MLP neurons of a small language model. Each row is named by its layer, matrix (gate and up: input weights) and neuron, and shows model dimensions 0-95. Each number is 128 + 32 x the weight over its row's rms, rounded and kept within 0 to 255. Numbers have three digits each. A neuron's up and down rows have the sign that makes its largest values positive.
A block is one neuron, or neurons of one layer that tend to fire together. After each block is what it responds to, as a language model described it from the Wikipedia text at the highest values.

L12.gate57:106165131115133108131129103108132119107040076059160146118157151162152120152116136158132122071146103153113131093113146123173118135117153131077174150158158146193132109126094138093100141074063094081149168201046173192129135121078104129124166172098106169174128118192116189200125018114126103092
L12.up57:199137099111106124100112100146152163120124084141125095107084112106145162118111124118138103104158108170139142166109167131122126130105078118156127114152157128118124147131153134126140123101085096177148189150129121083198105102124078082088112130105117174127214108241131139149110103079109119156
L12.gate86:106092133102104126122126130118164096075131143141130104095185157136083132083092121165149110141111115141162132117122167182153148108135182195088115165145030136162102121140129089130151131120147048094070088160110152109127146121106153142128140175058132120165142121177112149146148124094158155180
L12.up86:134136139129098174131150134130074131154160179166140127113135141122075116152111118090140188123126092141131134101114148143120138159128162120085141155124127111147054092114096087086087175112117099100113111150107074170122155158159084193080088111140115123148116090118098141150153164096128060104
L12.gate122:097187163092099166101126118071114142054165082153197101063134132136173158137140118103140097117106129121136121054151138124103131125150112059115150066131175123092144096160109112102082099098109141126082114074119133117158134132094102128048140158141142107111132115126153178131164140104097188056
L12.up122:100155167138088139144189113113107138128151031137151138107171109176129115164102139073048112141171125116135165119117118109135116122106129081126119067093179159126167127105087149143130180120222092094122134150150134156164128173112101116095104109173140136092086129144105161095176128061154132099
L12.gate166:104161158101137126177118127113163114154164160115106107111115145173089158126167114090082057153104093169161096151124113072140128149135147145179129161134177141110139168149133149180106093136113122154161045175134132160133163151114084149051171092104108097130203139119211122154083056143092100130
L12.up166:085167078099148084065104123137199097071108161137132183125077123132080116132094134138161137177129079081125129168080083138133191115075190157117141080167140073106081137117171157089085134084100116132139129181159154135134069111120084150129068167119115153156119125139159181142155124123089120188
L12.gate405:235123118200121083120131139165077109174126175134130136155130113157059162157081148141132061134179140147079132128130152100148129164103130066138093097178204114077140167098125121119123210145101082109173150129131169187077124152144147145089106156111112090208071092128171115157123213119116122136
L12.up405:094214108136109143107167102147135087169128127142131184048135154103138143107144081172142082131121093133137073120082079112097092128121123184083105161143111177082125122120120124140177105140166109092090131151107085123138115131072177187140132069053135126066109180162134107222108138108128170140
L12.gate408:148122164123156119146148138139112120154135163128054127087127110086084184132118057196143103157079118076103119178125138127128159128073151173100137106098140111120104118106164139189164120095173103139101118120126111190185159142049110113133216153082173138122165159184156144101174116164144129114
L12.up408:125088052177091101089099123140097126114131185115147056121100158086161124108139071050179084111106148132089094145193114111136136114099114133123125084105088149101112121118121149137139096123173093078133159165104101142051095157153195140162099086171149191156094123132173109156128148135156111136
L12.gate431:125173121196130143123136066169146182177075151146110117114129099099126153093107158131168079116154170137092115164143152184137109143167077145107169139074105161117110085100092137128086066162145139083121088119052138112171139134137141121125119158123117108087188161085136175133150090114128178128
L12.up431:107074090162101090129174120183137142166110076102147113112129090096108154129096156137134129094086177118139128153181183149190113123125115111136180131133208125110078092121146108132114146119143082187080173186132141054138108132112115137122146114193149116090156069143140171186108081146142158160
L12.gate500:135137205101165078136130093186097167130083144147170140086121145122085176100093143125150077115118110116089091137161147173148212117118136102130120139163151118117097189174125128110155124146166140160116077128168154106105087113075122175110150109109141165068127131108117126172057085152100063126
L12.up500:128127130179181118129114135127026108144075138109133102147131115220172124127167062143149138155132115110130081113138136144090119112121119112133155132182135172153140110117136116120107116111121143174151121137190110130126166158192131089061082108100106089138115146087105125180097092067137127063
Responds to: Split-word initial fragments

L6.gate101:106080161132129178170139119091130128177175117123123155157139164097120104133115149158148085092115180129084104179118143160111131094145095156097124089115157168090118099134048109098116134161111096104186180170123150092189092102143172209109152148182140148073110169096123151115139148203125143086
L6.up101:162076151118102130144090149127155169137150134171130148140084101142102154131126136097096136105100122168139163130140183133108134119108085123170123126127088152103103099164134117181132119108108153158140111100123139089107184091118126116156135139113196169067148155154147175123124186116068123133
L6.gate141:130101123136113138095125053143150151172169158110166125156066135088081075087082131158117091112137118130087125111118117135163141081146116173153109111111126181187200065121117212117107085138158131073102151113137103073110142125131159116159144138127094132166132120189153185105057140148118114111
L6.up141:133090160148148127130115115122057105147136106120062129176137126111125134168083140161157131096098131143115179123124138117159128048101120104143097128136095157208158056117104150175168130172201142103176084123151152135071109168107183133133144160146110143108124097122136104134111123100131130177
L6.gate217:151162111071091138060108125096184162118108044088127109123126156095133149156112132130130161109173131071119104131084124107121054119076163134114145121134149118121110150137127144140181108101123182125076136118090103144118119099157118100146149144074129093193184050145168104071153098117086129152
L6.up217:075137128132160078128107099123150163070194068122064141087105134189135153124100058123124159102095094119123184188146105097159090141126160135144129159098162145130117167169131126146149160088108127154118080112146213166090147160132108181138135129125163154117151157132112136124130189185132194125
L6.gate265:141159101135105116154172137183142167155127142126133161138085102090103146106129073073158082116161131111118106117174114148154107047099137187148119163106176106124103145190122055102155098107112158138123138162125127117153115107142179107164149150160171105120139187128125170129153148109095141111
L6.up265:130135164143110074079153080142120108177177156152110126209131067115096087159086147126101157066056088073134112137150066122097184132111080180087168142147137125121131132150143062079136142156099121156175165135055166130076111143132121162148135141153139162117136099112072122211123141166128146135
L6.gate321:162110120095181130113134151135158145153173050147138173127091166134153143108111124097166159091129140128079103089127148167137102102107133117078100124094102133118100148139139110132148109190135150091099112138122106133149113138135085189124164145210100112157160116092165191074149156132174205134
L6.up321:146115125153178160149184146153127117126146149077150122112100132126135120104141093130228166114149099136134086150172161143130091119052124148147144125128075135123145149132117121122159151159082110092083151100134135105151081118171074152071188071173130121119118134132145147098168162173088062080
L6.gate364:163101132127159097153143156183081099118157179133077090132097106144141083127110152109165118175106152083112153031071160152145134119144144165083104158127171112139127147183083149177141148119211131146145150149125144142176127138130161186093084158110115148086169097051167123060146140190163140103
L6.up364:134149212124090127126074139119166141112147145154142069161121151098132148131171114103157102141096098138154087121123128147140119119165072191133103126091102121141122126144120106129210144113149159153077108135114146183079149183098158174133147142096079094152156192171146105121150098160132114072
L6.gate405:117106142147174203138094115167138100153132133181115145162130137105181125117135187129130145117119148118121099112122121113168163172078061163098120073123160149103169090153114154108125140116111147127171187166099191104204105085150144142048146139157155081181082104139156091126179139126113132148
L6.up405:109100163151145136197145072110075105130110098129100118133106167149082069134122158117145123108130139084116108194092060152121109167104173185122177096133139093125103162181095066172168134103144166163102184173111185098071087108161154089090167138109131113120131066125111123129109051166187101088
L6.gate482:171118140087170131158149073161086142084118061124119158079097200122130159127116118090085133090108132108085182112047139188070146121108114102120180127132206133085087111132132086061153108061118054140150108131164107114100126112160122135112109141096197140111189119117142180128138055109108163087
L6.up482:125087168108123155125122130120103157196127110156155162129148091125091132145107150112183138115184103168107070142100111157091145164095110146125176158191076183106106100071075153107146175099131123113188087058113129094086124115082097128108150126155168114087123123180151114124143145048125121116
Responds to: Month-name fragments in dates

L7.gate377:134029138102147123184121121157093108174134110151120169125098105118107074083137193165146132122063077077114183225066087131145139083105084121136107099135172134118097135159115147126086160132173167110186081170134107162114101103114130159117117103130107082083163120135158080129117153153116146171
L7.up377:127126123080078096134122098144152104163112108155154113128118117120111156171138144092140183116128140110056126172096161120139094076075151124139101179160136167135131119128136111109149130079158167168134198165176109109063078093079156156093137130125121105152209142107125165163077114119159141128
Responds to: Month name pieces

L12.gate17:132169165053167100113170151135176091149110106120128109093144163134136123151143143113077111147101127075122145095088119105171130102148190150160146101185138102110082124141084117177150079126157131123047125177128125056159147089118142130113110190115131145119139147103168136111178078106147192137
L12.up17:137080117157102082129110138163066157108107126100180121133140136137194159101115128132142201090175133146123102149139102129110129114092112132154147107139103097075192117137128176112101143155119132143091156113177187174155051137127161075175125129051122150152113123132123116154130160170133177120
L12.gate68:167104176127127077169172093150087117128116143167147134157161147103119036124097079165141117160169120158101137149176098128106147078082104088116124096109132124141102151117107120204118093117128124102129133124119081096118124208108149127144133086136147111139122183107164084107141123113132146111
L12.up68:106199192122183130130104093142128057134130099104103121140110082106147080191146121117132107124160126120148156114114143130179119168028112124135148117109098199109136103080071120173194107176172104056176076141191140154119099113211105190098216135166187156205114144135147123119119077089189124146
L12.gate104:121163150071079091087070135119146132106109101121100099111160049193061058162172129099110159122095093116147097112164122139098142102109102056087135106152112116141135080103100101174182121133117143107149101137155076167146091123155144184155118145096158162106190148086147123124133125158168151182
L12.up104:151194150117082065170092167091130109113153079187109122094196094107153088142160113134140129163119123112158109129119147136101087149174136121077096133188124135180115120102114106138074134106037144172198082149175151168193141123114106121217144137128164119133115133123146159080148125173159136144
L12.gate190:104093135086164104131105106136050084071082146122119187130133124160159113184134147105125085081134129118138143177168054191139226137112168099161109146191129136134172069131060124110153125185114131168142146122095106132182097165041038136184158158182112140077175167149166178107130073168162116104
L12.up190:147150102116168186132170122085150059167157162107178160127150126128182079125148102104130142102141098075141133087155223087115145121131124173108126108184128114143151171119157072134127124088110131175102101092176169123147096175111079119163141162099111148152123154068132181100102119137123146110
L12.gate296:097120114115141106117124183134110120176157110079184100158125117083125107135148142143139200122087141144144139146143185184176144053170174115193134134103143128154116065093157177131195131084113104146084113136116108084105102188138202148085135176154140156080137092112105102184080147186128173142
L12.up296:110162174159098110157132104156103104139151160122169118086197100149131083133132120139133163154064134109177197091143133091124187104169085139151095102159212153144120144110085146124131088105165161094064108146161149128166175098089129147135096097115123167131128193147137100087111152046106097152
L12.gate343:104119146126091115159159084184144105121149134124107176089132134172155087126130173130167123144111132156077159142131104111157103160096083186146063091118134094072162169132192167023165132087123121168106117106085151133125077189069150123115096152190138087112120135099133083114127175098155117066
L12.up343:129083123142066137165146111106176093163111190119141129125115134168092121121150064115182082103127092143176053155137126126132141156140166098146110125139171145102138120173153158159111077165138147113126164147089136128135098135160213188101079145125147152187152129099168150153135126104152132131
L12.gate382:117166136152167118136182214208108139076146124137105147128127108145154121147106080097164098090060173134037159085172119068115156102113105063170071099157166104108115079089083134192170142063138138164102135127111102125111097093114111148120061143125112098132124178172122141101157076116087178148
L12.up382:146137154120123092143171039149203103138166157135117142140185136150132077120095174154148143127080155078109203059175120129093147093218141170182121151134143115138130037087106133201131107122176144108103141149130136088164116116043188137200150105125158097154128199137108161145143107061138147147
L12.gate502:140081188124085147105115183190136140093105128108100112127123104131145117206137148070114125122130162137147139091112082111140157089102093101144059177119058091161111093099095147165118134114115152129103053162109093107161079131051093120114138112110191182140062095197171141102125109128101190150
L12.up502:153033114187156127150162127153124115112103136123134125083128134085162095165095116127109110129138098115104173064150119115133136134115159150152110057195198168128097027115136087176156143118142104125112150172152109104104124120151121169104066145093110096094081154125177121118139090108116178132
Responds to: Plural noun endings

L7.gate133:084176156150142145124117142148144165149101143108191126080144124115143180177107172176191126124117099122089162143114090089109181117075180134081102178154116099184115149076149102127099098104087100146158123174117144106172155135154126117142141159123133135168129161113121110158117151104187105197
L7.up133:125094108137180141113034111126139146177162123098140135130084081143180106117152110074119121093109137113157182131156102124122089211104117118102144115126089084155139127134090153082107140081119136142126170085195169118157175132165182105069146130099079133110176117111148185100166068114183096169
Responds to: Mid-word fragment after a prefix

L12.gate6:114036136112166097141126089121096122136114152169208145086119064147103138144111119136095188109122171137093082119152118116093159178131095169148101147090119150121120083079134143171109134138191111135145105157158202126077054174127104152150106101130106160144166163145111189154159105126131135082
L12.up6:167101108190089163153149139165066086119198178139071138078103111092125103093136158097106150115118166143112143143201077177151097090127145103174114126150153139069142108146127122164097120142133152054133114195148083120148143126214187102136152099090125086108147110106127109104115135105167119131
L12.gate8:121105126110111119127120132193129098167123144100137138128087190106118151097107113165169082168082099150130175099149115121161069132119096133156129163102173124107086160095116117111084111103154192135136144114111146097198110156084124107122145122094138132222090129146117094107123129081159181171
L12.up8:124149134083073117071167137117079122115062150100138119075132063154093104117089092130110119091167113202061107164120136108173150093161173182096097140123091143125068102070123108121103167130140157162115118151151091076127070144157139127152145175134131116161191148100135109125159117144137169136
L12.gate101:087124154091202142164161114104115174116097163151083161159111139086087128130134122150120150109112087113117147139145121101087144084099140114089145184144069142135179094087058090101144137100113130136099152207090101141131115100165143129112118112134090126175071147146131122186122162119140119079
L12.up101:151164092063151106118110100146113132172196188166141132050076177087126110117187128150145176102112079119134090162135088121193127092123042162119085114173162088100094132185145091112102138099053131098155178155124149144111140125181128141087114109130096112100112143147116093117123146172065172145
L12.gate121:105113116110151144171078073128128155121171123187152156131134068111121145080156143100104156169086117099118070095102176142123125178122126113123091132093104169139035160134134103159175152092171136121098129122129099157127100129124167119153165119134153146154153159179170148104116069126097100137
L12.up121:098136135175152094110111122124119133142069145171130184131151159118051162130168148094082169123050182145132169081162166171166123122176156076109101122130132154137054172120088142183150164101097182087122158138123043157101119120154128094140130089160098128097057174120171198139152130113084124110
L12.gate213:064105171111090153129119129090178095159111109106137182130115152138106096118162092132160100152141108181087126177139145164097139133069087136068119132121119108085129128165114093145163188078129153138165153100191170180065123112133145176115123158172146115115106148095133080209111120152102187075
L12.up213:140133114108148128182127109112183082199136165065156098136136170079076121139122061097129098133060092111195134158073152126122115122144061146040112156125159130140098102121077183138127166166141170125106139126116186120143107142146145134096143134164131125096090139131120212102120090157090104125
L12.gate293:126164139127150133140154127153114112121091137124111143138102091076070048123128082119165106136084153151126127147182109177097091149151106156116134143201111075151149089132153182156115163125122078162124114147144115117211083161070073171155141162131125133140132106133146182109127137079112085094
L12.up293:134105176072140144142087145135063153163102130104118142074079147128113103132153128075138068128112075160149154117126147130104164136138109138202125144159151163101115139106125145164102112108132087096114141138153084159114102128114174116141173147139085154148155172146165218073085109127110132127
L12.gate316:154119166121075078157107097116079153166159140126113133116085113075118092143106140135116134155108138114084147099123166128105178139155131098084105141120125115151086119135120164101129181044100131134157148136166156160085091111123119120097118075163137112144140200082153168099166126103122169124
L12.up316:087129136105141122068137166116123134121098100135133114133099180081099131096177149142147097194138157137099159196207109184081139105160132133086152177135124069142114126167089097130171170139127112143155131127110078194122126130162121178128088087155130131165088180081130157097123092212150206122
L12.gate403:079199110159158122116121159141100178155184115095130127146131090126142078198107134122103073175132155149132089159109177111169090172166133113070080144090131095090128111101096104132125135153104143148146167156146105107114144064219089129090142140104130105155197128153116159101127106184141142111
L12.up403:132140110148177118146167114157110108128112088132108137167176109131132168157140124083128152127169085139142165106196141124077112144117142132110133143107117086141132065046053152091127127116096108139142172129152148145094116122213123123102116098148107106142129154132133183116152150210112189065
Responds to: Date day numbers

L7.gate278:173129131144082099115184195114140143107091137177157160119176111178156116102098130114172107067122139120116165108157110112139123144111188030107075114122130151162098108143147123070086166174144190114115065133115083150151121144131142087027137130167109116116091180097128159145124073154131102148
L7.up278:118167190165143147120111143132158130149147108076056163090159128125099119114124094187121118105137144089165145160103098113157115074139181160131088084145123061172084099142102136145089136121094104140092080115217098052166059142136106123128144077078131107085204139190109152067128137116116151182
Responds to: Plural noun endings

L6.gate36:123082150099141110142134102108127124073131152123083094137143138112130087131143105108130158100098162111136081191145151195167149176097170078119077182155156108127132141136147140180101096129160106146059158195121141143086139047156139084080104137102134133099178081086126077133010093096080213089
L6.up36:147104151143086145079084115122111108167070152090145143184223102118094171110132114097123145092166124131095129148099182070165182140118153096163099116125164131122159098121108136149147159114180175099126112179101153129181061127118112159105128133081124133136159092146115133139143125164123140150
L6.gate41:113148188106135106120089133109108153127109095092182094091111069116123092099112110116112129079130105144098164131189121160142189110118120118208104159116119078160129079106147085065129096189152154175143103117135087131161116158172135093116133110119098157160145189163155109118092119094089178174
L6.up41:133122124132092102112112107104146089135172133121111158141146132149119135189114046148094162131179137050183132108113097118155137090128104127117112139104134093082097084130150084176095128126101179169118086160106131141191098117138181089151212182077159113095129144111155103153085109135103185122
L6.gate61:141148190114158087057198089153139142142095143119168048165102130158140110103188108157051127163140135084114083116133119147149129156064148092149088133108092167136121112139125141125134143165094153105092169141136123128156072081128122149072128141094154141134143093106167122130190152116081113120
L6.up61:154123164100056237081154153078153162103141071131127114147172125096110149150084146086105153137125131139115123069122078096161116117113172125128126085158087144125176124097085093162165149132135161119083096097074162085072154093080120067122119119143124107120154106160078088149094182036120106117
L6.gate70:150100114147155114111194153116165047162152144073080171152171124148151169129117129110162147143107115136131143144130123195105175131137154145141139198117132157122089166111128149123168083093118087174129104104079145122131127119144182149033175105155144116130122159119151177123133085102126156057
L6.up70:188150104132127193121131116159074157106118149121120120152129168109186126136120193126158125095115071103094205113163110115103128116132143142103132153159169175151120155156165076133128087178086119163178170136136081144154135148100125126182157152145012129116155133091212132098109131127154097089
L6.gate84:129183180113076115104116126152127129107098104090052113121114152112118080125121190146125077135167131128153093137089079148111144119154140142167063118139139112140144145106094132125105172158136121173071146169149130122152114054048112085072164130157148124123221154095116124130174162131109154174
L6.up84:150169110044101110125097133105129152132093132123054142099139115133171101098122114116112130129092158201178091168116071147115109173118148143147169145163122132169122117062130138084147145127129128210113109089159141173103099109157131133132126114092148138122103074123136117097146112135168209112
L6.gate207:150108094079140151146153149107145119131162076113127130130117065115126145117117139172140157136157185134110165162142075094089116160173097102149061176059159116102098124122162141104109076127133108081136148118136096084077129094129076116078151149086118104160135159140139111139144105120127197112
L6.up207:124133117103135164129086150073057093187091143132148105089120105048143129106119107120161130117109106173073148133131144100150158089124083145164118134177163195073080036112124132113080106062126066132121066136171138120149134088130075160143176128178140175104104109152143083143140086142141113119
L6.gate486:150088170093108130142157102085132125151142109088070169083119154185191135127090209135103142122095105149173098100102154139167129138115109125101157142150126139142060132138115104142202150166128105064087135139142114073130093114194125132116172087181151154114135140098189176135133119156130116085
L6.up486:161112180131137094133115136193175153088080062127108143153050145084128109123120109117063151110118146129140133063152110098194155170129147147130100142174142090122150180140095115169163136174050149080149100095120181120120159179073136065110108128152155138140057176105084114089078113140167106138
L6.gate489:083149142147138099112188137138098143103161162141126106140086164147122184118134133069141144134115157164109120084064122080128129087132140138142126154112099157153155095120098118158145150172118083090069145134111129128176112190171089113110129120150177126170192173145150150183180110130100107154
L6.up489:162121169122245114136192157076107118112190098154089137191115136129140169115185041114114128125122128163089107131169106167131121085071084105158118148131117117148106113148149103080132152160115144162117091166137149108132153157126165141103157107159137143123075048178111151108135114081073072119
Responds to: Word-final noun suffixes